Weights of a small GPT-style language model, trained from scratch on English Wikipedia: width 192, a variant of Muon for these matrices.
MLP neurons of a small language model. Each row is named by its layer, matrix (down: output weights) and neuron, and shows model dimensions 0-191. Each number is 500 + 25 x the weight over its row's rms, rounded and kept within 0 to 999. Numbers have three digits each.
A block is one neuron, or neurons of one layer that tend to fire together. After each block is what it responds to, as a language model described it from the Wikipedia text at the highest values.

L4.down198:514515490501530519502519520488506485471527513514503502517506515483523450509501511519514518486497513529541474519521469468490482473489443515514546484463490538430479482499474500520489489500511464503522506553512531528490533531490486499460466479505550471522518528487516517527515472466499519509481480524477477473511499525445487482487496406463467511485493483485500518521544515502461554461511457524493502498460502478522540512523538500507487545493503519440467480491507545516517543533501518524477485520492493491513508456510469506475550484514503499500490531520461505501507498503503470468
L4.down262:463539482507501493519527524495499472506482534543480478516590513501523528501523490462482484503485484485519543505519474495490479497477489513463528489512518510493462486462482456509480530513489546481517525534494517492535479457535521479490501481481455558513529512508513491541496482492480503512519528520493449464454491491448480467524491499494531473499478477509539546505517493502538510504496441485498450529536492480463517528531477508443489498538486495486471485524482525498513558492470494490508512539508510479512538510488461514458500491475510515474527533522472503509493484482491525533
L4.down371:500477509522459503491547512513542500555508503525534492518486419496516443522522498501453536534492523528490476503532530490494480545466501497470504478457502492525482488495481517481467485514497489453488527514506504474492520527516510510494488474514480513496493457482510475499482509526481529468557505508487519499507466532504543462493521482456502496512525493507473533502508504526503475490521488490472477545493461533475522473536494516491488481530482526562473528480489529547496501534444469490513470480475504477469503492520513505535468548526518536417518510499492518492482512479517491503
L4.down634:548480501522509482519524521504513534504476497479466509518516491490511440539491498529504541481539518492472517488521441518525497519469513470497503489480483527462502507470540497501473489459507483490518578536456526510518509498535520489519498498482500496461521526481530489484493515503516504543545512495479500477475495480435458502531496514509506467514491493490513515509435476509548508472528488480486446554485468500502503474525472464471496512513551515481512483477507516470539514470438521542495490518511496481507460490516486536520482462510501523533479480489506513480536454488536503515
Mid-word fragment pieces

L3.down217:476535485521518537495491494463557523496507508504472518498505466465483492525574427493534527480487500514488526516542540486517455531515487461490529498502531495473531484504529507480491476533476501507474439510530527523500544478513508500497492489481495522508533508468512494527467455534496507547473534519476521513474507487486507496488498464467492480504542472503530534480469467484481474506506541482504498486490493506487454502554489446486526486536484467470496491469538472482533466464507504498525510492514503487472490465487495511489493524475520500459509550541529475511540503477525518524
L3.down354:520523530494490472473442497555488469495490485513488538511473478500499530477483490495512494496483491489478503489522474495507476511516504472497533473524521498494452487549455495531500493483534509515488533496451446494497512516474512514516536529471490515430488498480447477517500540486513516523511525450512500523521541471508496550515497512456531505468504508485487518510454524479505504491528483478509501468530483481480445475533504517468518468518520522551493492525491491510507517549505481473541487509450533531506533442454480516472525520480509533541510497511503531531550513479509498476
Mid-word completion pieces

L2.down56:471508516469520511444474452491507468467479493520484480461516487470550474472533502511524508474520495482540513522539456492513494514500457540507517519486469497492497510499520481551524518497516556488509502475496510550470481505502495492499512485427481532470531512528473473533525502475527490518485496514505512495477494483514485504496515491479532527491488508514512520494490563497473462531501515549508515466503488464455510503506524485460488516523487514525486499508546545489452504510490501515512467499523545506497493469547477557475499457500455552497470473532556485518501469524493489497
L2.down142:519502475438499493504515506521529473495501516473450490487493480505488520487499487488530518451513469555535535533554487489552459511496495539536544523506481478530483503489521504468459532522498499502518492520494528497476469501463532517462460526463485502504538469504523519496466505508508478517521492517492539495506491468521537466485478499478467497483484491525501486485509519505508488466456521468547505479536525502494541477502501502493532503497478489463496540539472540469507560488504534508491512493467497501537500518443502505486486492489460503478504508466450567524458495527529462488
L2.down152:431473521484491514518509468498477494581539461514523461489488478529572506486513472518513514516505471465481528506509491510490484460525497449488441536499491489481512446513508497515506510526497474504520481487490486517514534490500508484472480474482486517512464548471470485504501500507479502481490476500514496502468500496520523474501540466501541466458484480511518503519449537493479534446481520513515465495502487550483552526521539504537485489509516508560478483483542459482483528473528483472524481509512506508513521554487519509522471497491491506506502540471488500531508524496529490533
L2.down296:492486464546485495515528484493502507517507488505508500489485544505483517524512499519488433510488506546462460545507499490524494474486449499481544487497526505485504494563522526549483497500515467486474491457503510469502490483534501501532484574466541488495493499492508494514494550500546503496520505525488460480483453535560476503467537495495551507517512480524502502503509483497518479530489481461504478519502522494498488531506526541486491529498471467509502479491539503443473471505439518510499538460506470481528494440489509529512489497495547526477449494473460466504516502498503515507
L2.down359:470469438527458540510492489515482465519507488484524473513447519506556515512470490465493479525508452542515512478492503490506539503496498476491502536480487476524546497509515519444499516505531498470464483469520491474497521515522518519510542509460479444491498484502498477505488536558504464472560478496497501510509546488481518508494468461509500521501492507468519490480515558498486493491527506500486453529487466529508508483484469468498484510527480478535478500490510522525523494496490496466495523499509517537504479542554494489511494495497468571520500521491559487532442487541482501507
L2.down506:491525532507524477528509480486541484480481546528507513525534486522536476480472492507495503511513460499480510518465508493537461465447514478483474517489511504526493449466518489505473486506510509485521499519505480503526465465521504510519491473520507514560497554505481459514497550499498461463497496474514516505550493500493462502459499488472506523506510504432459509523453468514504517493531468483480506509515445509500503524556491469487510505532524485499472493513509496501515499493517525528462556505523501536484477521547484510447522461474559516501484475531504496551510521482480507445
L2.down589:503522520466518478515490508495443468534490456527567520495468511489516510506499522533511498486512500522537469507524511504501554528514502459495488528492460485523497517484479443454498514472514528501512496535482504480499473541489504477532489534511504555480515534466467480560487494466520497550472527522503500498507459496467516519533526477508487494487499486498517463508524490499499513466458505491521508516471522488507488496485531518505459540501577513481442488485456476489523490483467500545527454523506497485454516557511483478506480480484521499512493484520548480475494493475481509525
L2.down728:491482481502497510508442467541493512501479485555522477529485526458490534483519451491480476510503521521506496461509513478546465499519478481485471496488516511514539487481468492533525475501569507523480512514486552488485486489502500505550510508536500507502495528476515486520494492502484551531465529457530439472498493457529508510480526467537483478532486491519516486485515539506500495467486481495513477515503461463473485468489472514490518519478493514503493525480490523532519509495513534552551502540541520461461471454498510503477506517477491522514482472538489547496502448487463512543
Mid-word continuation pieces

L2.down133:508483507491452525495471462536535479471483517504502520532490499493487485509508506522520530452508464481459521498511502510518492495447518534530472489486491496481510490517527539506513535551552510486493494485499492541518498554525478502473479468472525547527536504573530481522521532501497448528462518517490509498521538479510496559483481526527489457519460535507508490508472493491499507457521530494495478498480500507469451500498518509500514525527512513484506485470468518498467505533478456476463495498491505456482478504463501518530516484508499502472473548478481496530482473436480539457
L2.down275:515489516521523530503452489511469497486488484513533487518525489485512483499499516483521475480509498535535451509488460501492510488536510489458552495495537515522496473441454533488531557450457518523541510477485510517505551493489516531510493504515511474459449478517459477493501525499526493501509460464536450498492525496538484478500495444564544470502503513486550524513524491471465502514474494490497487475530542520474483471484487470489484490488478517500499470463527538545515520488523508508498509502498544468497481508496502486499502483521527488479506529489524503456534514557504505454
L2.down277:451501467513528500501508547523526438523485450497508523543514472491483484499497516479515467501501510516528502476496542482532521512507508509458541464537535500462474508547471496477506508499497485476467525505478528504499530520528508528536486518538508472468540510538478490435536525504485467517480464488472482499496488511510444534526494459518504499482498538510507536484506445523494489506510436494507490505485483491519504449505491485499495472464552482519522492499513517517489490492500535547500462458551516479535500524478497471464503477497532506527483521458494516473525479541491476508
L2.down350:514505544417511495483490467469505527513491481469526511501475479492515474491474512470518482526500556548497484528471513499511515531485545479507508471466472518457474452474500496543473473486513550495489501518463453489487506517499525513512474507482473503493512489523517540518484511518487535500491514494515481466508458540480508512490500460486483562522510563496471497460523534481517519475505507509513507509519547554496482492508520448530504500455536507524488477514505501534522517506515490508515556490515456508477486443488455510509480515491531447477474506505532503479480495504509505532
L2.down404:527491506492497478492457496474518508518466525463495501497457540516484517485530516521492527497505495485500494515525479529519500451495526537481480526439479494478494494537504477437471508517526518532511487515523510471461479509502472497518468502529515474469499474490465510500547519509454521437487477466456538502504504540452494534501529462470507484476505510483454514466543527518521538480502554478521518545560474503463525509489500526515481507491532513521496539498517495509490506519508481514477523472497485519505518539560483523478481509476495483526474519495496462506459512537478538466
L2.down560:530489483529522485493527486493478488497504455511470504484485524491530494538546480486481492509459474502481485495483495522508510506482500515491475502483464472558529536542479487512503510510477491489501528469510480497484544528524515477558492506521517461520486508511520510465514497527475503479499541495471518525516501538465538500539527445444526445484525489521497500493507534457477522500528479507520420481452476484496492497499499499505503496482487525532509525497521468514533493495484476494537552530527503485492526540461492550507498519496481542498493520447501500450511436496443521499
L2.down657:518526519473504485523561493503473511482490493495536481490496473510438508507479484476476524492519493504434452490475455495556484487494527496518522510507462538501532527497511481568493500507502516494500526500531478540505521511508460556521525487472507462521535515463513488521475473520478473482514494545559526531508491503480514489472504496498506480506468476504499489512534516474480509463485492502522506505463495503506515489523536459506508567470472507472519496436515513545522484474524520503477471549472487530477446504479504487513488510492500479468479505504458536498554501472491488526
L2.down746:479523472507450496501528507516514528467501513494516532476501471512511506505493514510504521459486508529500514491500548501545487519509516532490444489523488524467475475517502487504584469464491497519478487514528511510501474490546470541500491522536507524495473490454508485525463458497531497528510524462508513515543490490507501483481482528448482523498500461488510503485496450502496493480527463512485476493459487480500523495504530478530550444457524495493517503488545438548495508520502485494478441493501459511519518498459506493539543493521510545467519512487496543535519471527472490477
Mid-word piece after m

L3.down643:521516514505460500553519517498523522489501505536507529475464514478516494475482500528534489505514516476504516491494505486462511495495485492478506514481451495506497509567497505508567491480488475444510520492510493470543486481553489477429470497524487504543463567487462520493471475477531478475469484487509511528524500496529488531548496466450478534502466522486523495479531402521451510521522480519496508506512499515539495480484494481530461480503477511529507519545505490543479502509480505509490519491499503518478524498520515520495523476470504497473515523531497510489501468498479541457
L3.down658:510508523471473453502513531522534540487494472509485478536455506486449477518516490494531505501484510459496486513517512499529529497532526472496489537537523476520480506537474493500508526481487491503514494522527524486493484477472552457496516471484503528515462488523532487482512483474537516506506519552485506470483458493488497542553506501475497504452480499472529497501498504476513501502462515488457488488477489516585473531525499527496466537516487509517523509570472515515515500510526501503514503525469510461455515526437477465505498517502486498487496481502494522542437475432492488478
Mid-word fragments, especially membership

L4.down121:513492527481512519512469448476521472548483540492522480473503527528511473491503517488519532459499483485528528518470476495476480526504494514540488463469489502487545507530492458477535499529496477468525519502524517473482500505479478452508520498566483480496456503496544525487514440514502502555504514508492503451473514507482498494509486523503502527484490462508504484482478479506493492520480540531433432516533504492521498455442523458525490485520498499481458516551507475542498516511516494471541511499494487519488486534539503500504508498491498515477515484517527574482536511492486515469
L4.down216:528505477505508521504508496514503493501481506482533513452517460499532422491481473508531529466503504513509536479503490496506499455474525500482482429503505505502457485514496502491492550495503526513525528509459455498525491476470492515467482525482476504509517504501496515491514528517497532504466468499547502492512507519489522500507506475500545490499480508486522500522494471525480490486484523455533538488544475521483542484469531486507513492463500500471517495550503469488515487522499546562479525533481416481499475508558515509541528505458484455512469525499450519523522498480464554488
L4.down626:526488553529532472510487529499517496513512539526517514466522477500531509479474500525517508507495519539536509478496497550524466486477451471527549494445505480490494498473508487479458506467495491541542471490533492465507519544505500496452502522449473460497475496532495495535463504499502492524511474481492480473495474506483475524511525485466465541529537472500471489464501518521465532498528531521477533512518497513470542474467463481465485489472559510486510500517477526496522490466511501470508571489533533480474461525506499514476493482500551516483514491477489515486488500536523459512
L4.down646:505482470535497530495510472555524528482513483463474501488533518505535483533505479503481506499501515478538477503491477519444523474436458490516467521523487499508516492461470462493496503512506498481522491511495469474501489463465499495527495499546495498464473505517509446527521523466486464486495505476510462479515499532507530545507500546476491480503506455466487472518484533530488498539502465532500470504468522478528520512499484488482481511488535497531549502488530528508512525477506527506506558502528454527518480503516487427500513483554493578531493497513535526530491472497458503504
Mid-word continuation pieces